python train.py --num_attention_heads=10 --vocab_size=32000 --norm="rmsnorm" --rope_fraction=1.0 --bias="none" --tie_word_embeddings=false --parallel_block=false --init_std_up=0.0253 --init_std_down=0.00462 --decay_fraction=0.58 --decay_shape="linear" --batch_tokens=[65536, 131072, 262144] --train_tokens=877600000 --max_steps=6205
MLP neurons of a small language model. Each row is named by its layer, matrix (gate and up: input weights; down: output weights) and neuron, and shows model dimensions 64-159. Each number is 50 + 10 x the weight over its row's rms, rounded and kept within 0 to 99. A neuron's up and down rows have the sign that makes its largest values positive.
Before each neuron's rows, "raises" lists the tokens whose logits its output raises most directly, leaving later layers aside.

raises: "-", "ing", "s", " and", " in"
L11.gate575:52 54 68 42 60 54 39 52 60 43 50 42 55 49 61 55 54 60 38 34 70 49 53 49 53 52 41 46 56 55 60 51 22 37 61 30 47 57 37 61 21 64 41 69 65 59 55 57 57 35 51 63 36 62 62 40 31 33 45 56 36 24 34 48 62 52 37 63 54 49 52 51 57 49 49 46 49 70 28 72 60 47 49 35 57 54 53 69 49 49 42 46 48 44 39 67
L11.up575:60 56 79 36 53 46 38 55 52 37 50 34 57 49 59 58 50 59 23 44 75 49 63 52 55 52 51 44 50 54 58 54 32 40 52 44 36 60 46 52 21 56 60 62 61 42 45 66 61 49 60 58 32 56 62 47 37 39 55 51 36 16 34 42 50 46 32 60 56 51 44 60 57 58 55 45 46 64 32 75 53 46 59 33 48 58 53 69 49 53 42 65 54 47 38 61
L11.down575:42 33 58 53 50 42 66 58 53 40 39 70 75 39 46 34 65 47 37 61 58 52 54 36 58 53 47 48 44 57 54 41 34 71 68 58 53 42 45 56 47 48 46 65 42 31 31 46 45 49 40 58 43 54 48 57 57 43 52 43 53 39 61 67 61 47 51 54 48 46 37 50 57 53 43 57 49 38 39 54 65 41 42 35 57 36 50 38 28 36 40 49 36 62 54 48

raises: "-", "s", " ", ",", " |"
L11.gate919:47 60 69 55 57 51 48 55 46 48 59 52 41 34 54 60 39 50 61 59 53 29 76 60 36 43 69 57 47 52 35 66 46 42 71 51 35 61 44 36 59 54 58 39 28 47 55 41 53 53 53 47 65 59 57 37 51 51 44 48 80 52 58 56 59 55 41 53 51 60 58 61 59 47 55 50 46 38 42 56 45 66 53 66 53 60 63 50 64 53 63 38 55 43 58 44
L11.up919:59 40 71 56 60 43 63 51 53 42 54 51 53 25 40 53 39 59 50 55 65 42 61 45 49 43 45 58 50 53 37 73 47 56 70 51 41 57 35 44 59 49 55 50 25 48 43 24 40 42 49 54 49 51 43 35 53 55 45 43 91 62 69 55 54 65 38 42 58 59 62 66 69 48 44 62 37 39 41 53 55 56 54 51 67 55 56 41 52 36 71 50 56 52 66 52
L11.down919:47 39 71 56 61 57 64 53 41 31 49 58 60 34 36 44 49 39 44 62 74 58 48 33 55 45 41 48 42 59 52 64 32 60 57 64 45 54 37 48 63 36 45 54 33 45 33 26 32 26 39 51 57 69 49 38 54 54 50 42 66 53 60 55 48 56 58 53 56 52 44 52 55 51 47 58 36 42 47 42 71 37 48 43 61 41 42 42 46 24 46 56 53 52 57 50

raises: "er", "uit", "ers", "ever", "ć"
L10.gate351:68 65 47 59 34 40 48 50 52 46 58 44 43 52 23 49 52 70 40 55 49 48 50 55 46 38 45 47 48 56 62 60 58 48 41 40 46 49 47 43 49 63 49 39 59 52 49 43 51 58 42 51 62 45 39 49 49 54 46 48 50 67 50 41 37 42 39 52 53 62 52 54 62 45 48 42 45 54 42 51 56 53 48 45 56 61 56 38 37 46 19 58 35 56 47 35
L10.up351:55 68 34 51 63 43 38 51 61 45 71 44 65 56 56 33 60 60 50 59 54 53 52 52 51 33 46 47 50 66 55 66 52 57 53 48 53 57 62 61 44 31 47 69 63 53 46 39 41 54 58 51 31 52 45 44 41 33 50 43 57 64 47 43 57 52 54 45 54 51 52 75 50 54 63 38 44 64 49 51 71 53 58 61 51 44 57 43 51 59 48 44 44 53 64 63
L10.down351:60 33 43 40 52 69 41 36 63 71 88 61 49 47 55 60 42 47 61 56 62 71 44 55 41 59 43 50 37 49 69 39 50 35 50 44 38 51 51 44 27 56 53 43 49 56 53 48 60 44 51 26 40 55 54 49 54 58 56 60 36 44 44 49 42 62 41 59 46 60 42 43 36 46 57 54 49 46 48 57 47 65 52 42 65 63 39 65 50 65 50 49 53 49 53 46

raises: "ing", "ed", "er", "ion", "ers"
L3.gate5:64 60 48 45 34 46 43 67 49 38 40 60 68 41 37 38 59 63 43 59 45 49 59 55 54 51 59 72 42 52 52 49 52 50 32 55 46 43 68 62 33 49 58 46 47 61 57 63 44 56 46 30 49 52 46 47 58 57 62 44 59 25 65 40 54 49 46 50 72 46 39 71 33 47 44 59 60 64 41 49 48 56 50 48 45 44 54 41 43 47 44 39 42 47 53 57
L3.up5:68 62 60 57 34 29 36 55 59 38 52 49 58 47 38 35 62 68 45 50 37 49 57 45 72 50 57 71 45 39 45 57 40 46 35 67 56 52 74 55 40 52 46 46 53 62 52 61 47 62 48 34 56 49 46 36 62 51 68 38 61 32 50 40 37 41 50 57 63 43 39 56 37 37 58 54 65 52 54 47 54 50 40 47 55 42 61 36 46 43 52 41 50 51 59 54
L3.down5:63 47 58 60 51 41 49 73 49 51 46 57 54 34 38 38 51 60 52 44 40 45 58 43 45 67 44 53 54 42 39 64 51 55 50 53 53 59 41 47 38 58 56 51 48 47 36 49 59 00 63 49 48 43 41 53 40 56 55 57 48 48 53 25 63 40 49 56 54 52 47 53 42 52 55 48 40 58 45 54 57 53 38 51 54 51 49 49 38 53 54 44 49 55 55 66

raises: "wick", "burg", "kh", "uni", "ham"
L7.gate1008:60 47 52 87 45 53 52 60 58 55 47 53 53 68 39 36 29 53 49 50 56 55 53 66 45 42 41 34 52 62 58 47 21 57 38 45 69 51 48 55 50 57 69 43 57 50 51 52 54 59 55 40 40 68 37 35 36 46 65 33 28 42 47 43 56 52 59 63 46 39 37 43 42 48 54 42 38 45 46 46 31 52 44 40 46 78 49 53 52 63 30 44 53 50 76 42
L7.up1008:35 53 49 51 45 50 54 64 76 54 39 67 38 44 58 51 47 47 69 57 58 57 41 50 58 42 50 30 53 47 46 37 42 73 64 41 50 47 34 56 72 57 41 42 62 40 67 54 47 50 55 50 41 63 64 48 46 50 71 59 28 48 60 43 75 40 55 35 51 38 60 65 57 46 52 65 37 31 58 61 43 45 80 44 60 36 38 42 50 42 59 37 51 46 49 41
L7.down1008:43 37 35 30 56 50 44 24 69 57 46 70 42 44 49 38 41 53 57 38 59 34 50 39 44 50 33 54 57 46 38 44 42 47 40 57 44 56 44 54 47 52 42 38 50 45 52 49 63 30 44 32 39 50 51 62 45 67 55 45 49 67 64 64 60 43 39 56 48 46 55 51 47 68 44 40 38 54 65 55 47 57 61 46 47 71 56 58 58 35 60 46 57 58 44 48

raises: "-", " for", " in", " and", " "
L11.gate993:61 29 47 58 51 52 39 76 59 45 63 45 58 38 46 47 39 30 49 40 50 42 44 48 46 65 47 59 60 35 48 41 42 46 61 64 46 57 50 38 51 31 54 55 40 58 49 45 55 40 36 35 72 31 46 39 52 69 48 56 69 76 50 49 58 71 46 48 49 69 50 65 50 45 33 51 64 47 57 40 54 66 45 56 30 53 37 52 46 73 58 70 68 70 49 61
L11.up993:54 42 50 50 57 40 42 78 55 43 59 56 49 49 47 51 44 48 38 42 52 39 68 66 41 46 57 53 49 51 43 63 48 55 52 47 48 64 53 48 50 48 75 38 36 68 46 61 60 46 32 49 71 43 48 45 62 65 55 42 65 69 47 34 56 56 44 51 39 67 47 71 58 59 61 50 67 55 66 38 57 57 47 58 34 51 42 46 60 64 56 51 53 48 43 47
L11.down993:46 38 63 58 53 34 62 60 54 35 54 50 66 50 42 47 49 46 54 47 47 62 45 40 61 74 41 45 27 49 55 44 46 60 64 55 40 49 46 50 43 35 54 55 53 42 52 32 35 36 40 55 45 52 59 43 51 51 42 47 59 52 56 48 52 47 54 56 40 39 34 43 50 44 48 65 36 30 44 38 64 35 43 31 54 40 54 39 32 38 41 61 59 67 41 54

raises: "\n", "|", "-", " The", "The"
L4.gate712:47 61 62 46 40 34 46 32 48 59 50 60 39 42 68 68 66 72 51 56 40 52 43 49 46 57 38 51 47 57 57 63 53 53 61 45 54 42 35 37 38 42 66 48 51 44 54 40 28 45 57 63 46 59 58 62 40 62 60 50 57 46 43 49 54 48 54 39 39 31 28 51 74 54 37 45 35 51 52 47 47 46 57 42 60 60 47 42 48 50 65 44 46 58 55 40
L4.up712:55 48 57 52 42 41 40 45 31 47 50 64 52 39 66 34 43 42 53 51 53 41 53 63 37 46 51 43 50 17 39 55 41 54 39 50 54 51 61 42 56 60 44 48 58 46 61 57 43 59 38 58 47 42 51 59 50 49 46 47 55 44 63 50 49 47 40 57 83 50 42 50 37 50 66 25 54 46 24 67 46 35 33 53 63 57 37 58 36 40 72 31 63 60 64 42
L4.down712:38 47 44 53 52 48 56 35 66 70 38 51 32 45 30 62 50 56 44 53 54 80 44 40 54 50 47 50 43 68 51 48 69 50 55 44 51 49 35 40 49 53 50 62 38 45 45 47 66 44 56 50 36 43 68 49 35 57 60 49 52 48 43 55 50 47 53 41 21 50 43 47 45 65 54 70 46 53 52 43 62 43 65 39 55 52 64 53 47 55 35 61 37 48 54 60

raises: "-", " ", ",", "s", " |"
L11.gate519:54 66 50 42 35 54 14 54 58 67 48 34 38 63 50 50 58 54 44 25 32 42 35 63 46 57 60 42 42 39 64 48 55 57 51 51 54 41 64 47 24 54 52 60 54 37 54 62 50 54 60 46 44 54 53 44 45 31 51 56 29 22 33 62 51 41 35 71 47 69 42 40 57 48 74 36 56 56 49 56 43 57 53 44 53 60 46 62 60 60 49 45 43 41 32 37
L11.up519:47 49 57 39 58 40 43 52 45 54 43 47 53 57 56 50 64 52 21 44 52 52 21 40 55 55 46 47 50 37 70 43 58 65 54 60 61 40 43 55 30 50 43 63 54 46 50 51 46 42 54 49 36 44 48 50 45 46 48 51 33 35 50 74 49 56 40 53 57 59 48 52 65 50 54 48 44 56 47 49 56 45 49 30 65 49 42 50 43 46 53 58 47 50 54 34
L11.down519:53 44 64 46 59 40 54 51 38 59 48 56 61 43 49 42 46 45 30 64 63 69 44 39 63 52 35 51 51 55 72 46 38 66 60 54 55 47 49 62 48 40 48 53 43 43 43 27 33 34 48 50 35 43 51 47 48 51 50 42 46 61 56 66 55 46 51 52 54 44 47 45 47 60 47 65 47 47 39 41 61 34 42 40 62 48 48 46 35 42 38 62 49 45 49 51

raises: "-", " ", " of", " in", " |"
L11.gate988:54 49 61 49 54 68 29 65 57 39 47 51 44 41 65 65 66 39 43 23 62 58 55 54 50 49 45 53 46 46 46 25 51 54 40 43 38 58 55 54 34 61 46 60 59 62 58 56 65 57 46 43 58 41 60 48 39 56 46 62 47 24 52 17 41 55 52 61 49 50 41 50 39 49 50 43 59 48 57 77 45 53 41 53 54 51 39 55 48 60 45 52 30 54 37 53
L11.up988:53 40 57 51 59 57 43 57 51 35 46 54 67 41 62 58 60 53 40 37 80 65 59 47 60 51 27 47 38 44 54 39 42 62 45 49 45 59 54 62 51 59 46 56 57 50 43 48 56 45 52 51 44 49 60 54 47 51 39 50 53 35 57 32 45 52 58 51 47 46 45 54 43 59 35 56 45 46 53 64 55 46 38 40 67 53 36 61 35 44 42 59 47 60 54 58
L11.down988:53 40 59 51 68 38 55 45 50 32 48 71 80 52 49 52 58 33 45 67 64 74 42 39 68 46 46 56 40 54 67 45 45 54 49 53 57 53 50 66 49 50 41 59 46 43 27 35 35 42 49 55 45 46 42 48 55 50 47 44 45 59 68 59 55 44 67 50 57 36 46 53 47 59 47 60 44 39 36 43 62 32 44 38 58 41 49 47 38 38 39 47 52 41 49 45

raises: "-", ",", " ", " in", " to"
L11.gate146:58 56 37 47 62 61 51 68 56 43 42 54 39 45 45 61 41 45 49 28 50 34 62 60 56 49 57 51 45 57 42 55 61 47 43 61 48 46 66 42 65 47 69 47 26 50 59 51 74 58 52 46 77 58 63 46 54 65 58 62 82 45 34 43 47 55 43 50 37 52 66 59 27 54 49 44 56 47 52 53 42 58 52 63 59 56 40 46 54 70 57 59 51 51 38 51
L11.up146:55 39 52 48 60 69 63 54 48 32 42 67 52 38 51 53 44 52 42 38 58 46 48 47 60 56 48 49 44 45 46 52 63 52 57 54 54 49 53 60 62 40 53 54 30 44 51 47 43 43 40 49 47 51 52 45 52 63 44 53 85 41 48 49 58 65 50 41 48 48 61 66 42 52 42 58 45 57 46 34 64 42 44 49 60 40 36 44 42 50 59 62 50 53 52 49
L11.down146:46 40 55 48 62 39 68 49 49 36 54 67 58 36 47 52 48 41 39 61 67 53 59 46 66 55 48 62 49 57 38 52 47 55 64 61 50 53 61 59 67 29 51 62 28 40 36 40 33 39 50 57 35 61 60 53 48 68 50 47 63 63 51 59 47 46 53 40 45 42 56 52 37 59 47 64 32 47 48 21 70 47 46 28 64 46 39 52 33 46 45 58 39 37 50 42

raises: "ness", "ance", "ment", "ware", "ments"
L11.gate159:67 58 59 79 50 57 42 65 31 42 49 47 35 64 47 54 35 56 41 41 45 50 50 53 23 49 49 46 39 50 49 43 59 53 55 34 55 62 52 50 54 44 48 37 38 44 49 43 44 52 53 46 45 43 60 47 66 66 54 51 48 43 42 36 50 65 54 53 58 47 41 35 49 55 71 46 45 44 67 52 47 54 46 51 55 58 53 55 41 57 51 46 52 37 59 39
L11.up159:46 33 45 80 50 37 40 62 47 47 59 39 45 49 36 54 44 55 34 55 49 42 43 39 43 49 45 51 40 30 45 62 56 48 57 51 55 54 46 73 61 55 61 43 57 52 47 30 52 52 58 43 47 31 62 58 78 45 65 41 67 55 25 60 41 55 53 49 42 53 42 74 41 50 48 48 46 45 41 63 37 38 41 43 69 38 48 42 34 59 56 50 39 49 55 51
L11.down159:61 50 66 56 49 50 45 78 55 16 60 56 37 51 46 45 60 48 54 42 28 59 61 51 47 83 44 57 49 41 34 49 43 53 36 68 59 45 48 55 51 49 53 43 47 34 55 40 53 40 53 47 66 42 50 25 65 46 49 42 47 48 45 64 39 47 33 40 46 57 53 44 38 35 46 57 35 58 60 55 38 52 35 47 43 55 38 50 43 60 49 58 60 52 49 46

raises: " of", ":", " Of", " for", " which"
L10.gate342:48 51 57 43 67 58 36 67 52 48 62 62 44 41 48 62 38 40 43 43 46 58 66 57 34 39 43 60 55 55 35 44 54 51 44 52 40 67 42 52 38 71 49 34 42 49 62 49 28 59 39 54 55 65 42 47 55 51 50 49 44 42 66 54 47 44 60 57 69 30 46 57 29 62 40 52 36 44 35 53 35 65 46 58 71 57 48 58 58 32 62 34 46 48 43 43
L10.up342:54 50 45 63 47 44 54 63 44 53 52 49 64 17 37 42 65 52 37 39 43 53 55 52 50 39 51 51 39 36 51 48 55 56 46 60 48 67 56 43 71 70 55 44 42 62 54 50 40 43 63 53 49 35 46 60 58 52 47 48 68 49 71 42 51 52 62 38 68 42 45 51 47 51 42 44 52 39 29 54 35 51 35 45 60 53 59 60 46 33 46 45 42 43 58 68
L10.down342:50 49 44 64 40 41 63 29 42 64 45 42 53 39 50 38 60 58 66 33 46 47 32 42 46 70 47 46 42 44 62 56 46 45 48 59 47 38 54 54 69 25 47 52 43 56 44 50 61 52 54 55 42 57 38 47 37 42 52 57 40 58 39 42 53 42 40 49 37 68 65 40 60 39 44 52 57 40 59 49 52 36 66 37 41 36 46 48 61 62 37 62 50 66 41 55

raises: " etc", " and", " others", " respectively", " counterpart"
L11.gate830:46 60 51 36 44 50 43 46 47 51 55 58 26 50 49 44 52 42 63 60 37 60 47 31 51 49 36 40 39 55 48 65 42 39 37 50 54 51 55 52 61 40 45 36 44 46 54 46 50 60 45 39 39 50 50 54 45 56 65 51 41 56 33 35 46 44 55 49 47 53 47 44 30 47 65 48 41 23 58 56 44 55 78 52 57 50 36 63 41 54 48 36 27 50 60 52
L11.up830:35 43 49 51 40 56 49 57 69 30 52 31 50 35 62 59 69 61 57 49 42 48 69 62 44 39 54 48 49 37 42 46 57 52 44 48 38 50 48 38 35 61 67 48 35 49 62 40 51 47 49 53 48 59 44 42 46 54 60 48 40 49 47 43 45 46 46 37 52 41 56 48 60 33 56 36 49 75 49 58 57 43 66 47 42 46 64 40 73 45 44 57 54 51 52 43
L11.down830:38 41 48 45 62 44 54 66 61 63 53 42 54 50 42 52 47 58 53 53 43 73 42 55 53 47 47 43 39 51 53 50 55 46 61 49 44 52 50 59 44 37 52 56 49 64 48 36 49 33 51 43 68 56 53 59 11 63 47 79 41 42 64 52 50 30 52 35 39 48 58 50 38 31 46 29 37 28 61 37 44 63 48 49 43 49 46 48 51 40 54 32 37 56 51 37

raises: " and", " &", " etc", "|---|---|---|", "chel"
L12.gate1038:41 57 27 47 52 52 52 43 53 53 43 61 45 65 73 68 56 11 63 50 58 43 54 51 50 43 48 54 47 46 46 65 45 58 26 40 39 48 54 43 39 50 43 42 45 59 61 48 47 45 63 47 60 42 55 53 55 43 61 41 53 59 49 44 52 41 45 51 41 27 43 33 45 48 40 41 47 48 36 47 38 58 59 58 61 64 35 59 45 48 55 48 45 51 48 50
L12.up1038:48 59 35 59 43 35 60 50 60 45 51 45 46 45 49 61 57 49 63 40 53 49 37 42 47 42 65 50 55 55 41 50 32 43 38 52 42 49 51 50 42 35 68 35 46 53 44 59 45 49 59 35 42 65 31 66 47 36 60 48 50 61 41 48 54 45 47 38 50 47 46 42 41 51 32 58 43 75 29 34 56 60 40 51 58 57 49 46 59 59 45 47 36 46 38 30
L12.down1038:51 57 47 46 76 63 57 67 49 42 65 53 58 44 57 41 51 56 52 36 51 35 36 46 41 48 50 49 56 58 46 47 61 49 56 57 52 58 54 50 60 47 49 57 66 29 58 50 64 41 41 59 56 30 59 49 49 50 30 42 45 44 46 69 58 57 45 54 56 52 49 56 50 45 65 53 64 35 73 50 43 61 38 49 42 50 49 47 52 51 50 47 45 41 41 48

raises: "-", " ", ".", ":", ","
L11.gate378:32 49 31 43 45 37 37 55 64 55 47 69 47 40 33 48 42 46 61 42 49 36 40 48 31 43 30 49 58 76 60 47 53 45 54 46 49 48 52 64 23 49 56 52 34 52 45 44 67 44 44 57 59 56 49 64 34 55 41 36 61 43 33 37 57 48 47 68 35 67 47 46 53 54 45 57 62 70 59 28 47 60 68 47 46 55 36 47 46 67 56 49 53 24 52 78
L11.up378:45 46 33 56 30 33 43 46 63 49 44 61 48 40 38 42 58 46 52 46 46 44 47 55 34 42 29 45 58 60 67 53 53 42 56 46 53 56 53 61 25 53 60 50 28 40 47 39 61 53 40 66 56 55 35 61 37 55 52 40 61 39 43 33 40 51 62 66 36 72 44 51 47 63 39 69 55 68 55 32 49 51 60 44 54 52 40 60 39 64 46 53 56 49 41 67
L11.down378:38 36 63 45 56 36 64 43 55 32 41 55 69 48 52 46 43 43 40 69 65 52 51 31 72 53 33 57 42 42 72 39 55 57 60 59 52 69 48 56 50 52 39 48 50 28 33 32 32 48 45 51 38 50 45 53 53 47 57 40 55 43 57 50 60 50 63 58 46 42 43 56 54 51 43 70 43 47 37 52 67 39 44 35 60 38 53 56 35 38 52 48 46 60 59 54

raises: "ised", "ized", "ize", "aux", "kö"
L5.gate30:54 38 65 42 51 61 41 64 34 41 49 38 39 38 53 51 32 53 45 46 65 43 42 57 36 49 54 56 52 55 63 49 47 57 27 30 57 47 41 43 45 45 51 49 52 43 49 56 52 56 45 32 33 61 47 50 56 38 60 41 53 44 64 46 51 60 41 66 69 49 51 54 53 60 52 54 42 46 39 46 54 50 35 48 51 45 54 55 55 57 48 46 29 38 49 39
L5.up30:66 58 29 60 62 41 35 37 44 62 49 52 43 59 57 50 50 61 40 22 53 47 54 52 37 53 62 50 52 55 32 48 52 48 44 60 43 51 49 38 58 57 30 50 48 43 55 70 44 50 53 77 55 47 60 45 48 57 43 38 34 45 58 31 58 67 50 44 34 37 47 62 47 58 45 48 61 51 60 59 34 50 50 62 48 42 60 55 48 34 45 56 46 46 43 47
L5.down30:50 48 41 44 58 44 52 54 41 68 51 53 44 59 60 55 44 62 35 38 62 22 68 55 47 43 64 55 65 47 45 51 57 46 48 56 57 47 39 34 59 61 44 50 45 33 55 55 54 46 49 54 58 58 54 41 54 43 51 45 31 45 58 46 53 47 44 51 36 43 56 57 46 66 45 46 45 38 56 56 52 49 48 53 56 49 61 59 43 50 47 57 34 39 48 31

raises: "ments", "ment", "piece", "use", "point"
L10.gate530:51 63 48 49 51 57 52 72 55 55 62 38 62 68 39 41 55 33 60 33 38 53 38 39 47 50 42 34 59 66 57 46 61 52 72 47 35 52 60 36 35 58 44 53 42 40 47 44 62 49 40 56 55 38 67 51 46 51 37 39 48 56 41 42 42 57 47 58 60 36 47 52 51 43 44 40 45 35 55 43 49 61 40 44 48 46 52 51 37 57 46 47 45 57 40 54
L10.up530:43 34 69 43 34 52 47 65 39 41 53 43 40 72 34 51 44 69 62 53 60 65 49 42 45 49 60 54 57 33 47 54 43 52 60 47 66 52 48 47 59 27 51 36 62 44 52 41 51 57 44 57 65 38 20 49 57 59 39 37 48 39 63 46 41 48 35 49 69 54 62 54 55 68 60 46 45 70 42 62 53 30 39 58 52 52 47 43 65 41 51 62 47 59 47 48
L10.down530:55 35 59 35 25 40 43 52 54 28 42 46 45 69 42 43 49 64 60 44 46 68 55 50 41 52 32 40 47 51 70 48 37 63 47 45 54 57 43 40 57 45 48 45 44 59 62 56 56 75 55 48 38 60 59 43 78 43 57 52 48 46 48 49 45 47 54 51 39 45 50 47 45 39 55 58 44 44 72 56 49 54 59 40 58 61 43 43 54 69 30 57 52 37 50 60

raises: " of", " in", " and", " for", " from"
L6.gate497:54 66 43 60 63 43 43 65 49 61 60 41 42 55 47 84 54 56 43 50 50 59 64 56 39 35 57 53 51 43 36 49 59 60 62 42 67 61 58 44 63 46 63 39 45 58 63 53 48 52 55 36 34 49 47 50 50 51 53 49 50 52 61 55 43 47 57 58 66 42 46 45 57 48 59 27 52 47 59 50 40 57 49 71 52 53 54 54 53 73 65 40 39 47 49 47
L6.up497:41 60 41 53 56 45 41 50 52 59 57 53 60 49 46 64 60 55 41 47 71 83 58 58 48 27 48 61 51 41 38 49 55 44 67 48 72 63 48 53 44 35 58 38 41 68 54 41 44 46 52 45 40 45 53 57 52 44 48 47 45 43 63 50 50 39 72 51 65 44 40 45 50 53 50 38 49 44 54 43 49 54 53 60 58 45 56 63 35 63 54 38 42 47 54 45
L6.down497:30 45 51 32 39 52 53 37 53 36 36 52 53 47 56 42 51 38 54 44 52 27 39 40 60 64 36 32 48 57 64 52 40 46 42 57 49 42 47 52 42 51 33 59 49 37 29 44 60 04 50 65 65 47 49 61 44 55 54 52 53 41 41 47 59 59 40 40 38 52 52 47 48 53 41 65 47 59 33 47 65 36 53 42 45 50 45 52 36 33 41 60 57 58 56 57

raises: " ", "\n", " A", " N", " The"
L4.gate820:44 58 59 39 49 51 54 56 67 49 65 53 67 55 51 52 60 44 27 77 46 49 41 45 52 51 49 33 35 44 54 46 59 40 61 67 53 54 40 68 34 34 71 54 44 42 32 50 47 32 55 43 43 41 57 52 53 82 65 57 44 47 42 60 65 62 46 49 54 43 40 66 70 69 40 73 41 55 40 29 65 45 58 44 68 48 40 66 44 60 58 47 69 37 53 57
L4.up820:58 67 49 55 43 51 40 46 66 46 53 43 57 27 41 58 43 40 47 49 49 33 38 57 61 77 43 41 42 42 31 44 44 40 54 49 52 49 53 52 47 56 58 56 49 46 48 55 68 52 52 49 61 25 37 54 57 52 52 38 54 60 59 52 59 45 20 48 67 56 50 61 46 52 44 42 51 42 45 64 47 48 51 42 54 62 46 56 50 59 55 49 49 49 64 55
L4.down820:45 42 46 50 56 44 64 47 50 55 49 58 54 67 65 47 52 50 59 44 50 85 56 39 34 33 53 45 58 67 46 52 50 72 62 73 53 59 42 35 35 47 59 54 58 55 47 63 20 39 59 51 37 73 47 50 48 45 51 56 53 52 34 37 50 69 58 61 34 62 36 56 32 37 49 62 37 48 47 37 62 49 48 54 65 38 55 56 53 53 37 48 46 58 33 38

raises: "-", "s", " ", " and", " of"
L11.gate475:54 57 53 46 53 65 47 50 58 40 38 49 42 32 65 40 69 59 46 27 53 30 59 55 49 58 44 50 54 53 53 57 52 57 52 45 49 38 57 36 36 66 59 49 32 50 49 40 68 48 53 47 73 49 43 48 44 47 49 57 55 53 59 46 45 60 31 61 48 80 60 49 65 56 56 62 66 56 34 68 45 64 45 56 46 58 43 42 53 55 50 58 45 46 50 56
L11.up475:57 48 54 42 58 56 51 52 58 44 35 65 53 37 61 42 68 51 49 42 57 26 50 60 40 55 35 47 52 47 46 49 40 61 54 37 47 49 59 42 32 73 57 63 36 43 53 39 65 56 43 41 63 71 53 50 35 49 51 56 71 64 59 50 46 56 40 67 50 71 52 53 67 55 45 63 45 46 42 57 48 52 46 55 59 65 51 55 57 53 56 51 54 61 46 54
L11.down475:49 46 52 44 36 35 72 50 60 33 39 62 64 41 41 47 58 40 50 62 68 73 46 40 55 48 42 62 42 66 51 43 31 79 56 48 56 49 51 51 59 45 49 55 44 35 30 34 46 36 42 48 40 51 45 47 55 54 47 45 64 55 61 58 53 58 57 50 54 41 49 42 52 56 39 66 54 48 33 45 81 44 35 41 65 48 56 42 40 36 41 42 55 56 62 44

raises: "ed", "ors", "ion", "ions", "ing"
L11.gate1027:51 54 39 42 41 46 51 48 50 38 59 56 66 66 39 46 54 63 51 46 36 43 57 39 54 44 60 45 72 43 56 43 53 56 35 42 41 43 58 51 49 57 50 51 63 30 45 41 57 55 52 37 32 45 53 45 53 40 40 46 55 35 47 44 43 40 45 67 51 48 52 45 44 36 52 53 57 72 53 53 52 48 53 45 47 45 45 47 42 57 67 32 47 39 51 67
L11.up1027:57 50 53 43 34 52 40 61 36 34 46 39 48 63 43 59 33 34 47 49 50 54 61 54 56 69 65 45 48 39 54 55 48 72 40 31 48 49 49 43 54 49 60 37 43 66 40 33 48 49 44 54 48 52 67 42 48 52 56 65 56 55 60 41 53 43 41 56 48 48 61 54 28 45 49 69 42 64 41 42 31 56 59 42 61 46 47 61 48 26 71 24 46 49 55 41
L11.down1027:52 47 47 47 50 58 34 50 46 45 46 53 64 55 39 34 58 50 41 46 19 52 50 45 55 31 39 48 57 54 61 44 37 54 35 54 47 57 42 52 50 67 50 42 53 56 57 39 61 58 54 38 49 19 55 51 38 77 52 45 45 35 56 51 67 34 46 56 40 63 44 65 40 42 40 49 37 52 54 59 57 50 49 47 62 35 36 46 35 60 67 40 52 44 73 54

raises: "-", " |", " ", " and", "s"
L11.gate663:35 45 46 58 49 52 50 46 53 53 59 50 43 49 54 33 50 45 61 52 50 49 52 52 34 35 48 52 61 52 35 34 50 45 55 35 51 66 47 57 59 52 50 30 58 66 46 41 49 48 46 47 56 53 43 69 44 50 45 43 46 68 76 26 46 44 62 48 54 44 50 48 51 48 43 51 60 36 60 47 44 62 54 71 40 46 54 45 57 64 57 46 52 52 58 56
L11.up663:40 42 45 59 53 41 66 55 42 52 58 67 61 48 51 31 45 45 47 68 63 62 41 41 37 42 27 50 59 50 37 46 57 57 41 55 51 59 35 67 61 53 32 49 58 60 38 41 42 38 37 47 50 50 31 59 36 54 47 36 56 62 68 40 38 51 62 37 63 38 58 53 47 61 23 62 40 41 47 43 46 41 51 57 39 44 55 51 43 47 67 44 53 55 75 49
L11.down663:49 46 64 65 53 37 67 51 40 52 50 59 80 33 28 38 52 48 39 59 58 56 43 43 54 58 41 46 49 59 54 46 35 74 48 57 51 42 46 54 47 43 46 49 43 51 43 43 23 29 37 57 46 54 49 60 66 47 56 39 58 52 51 57 47 50 61 54 54 52 57 52 55 52 44 65 46 49 40 46 65 41 45 37 59 48 50 51 35 27 44 48 54 60 51 39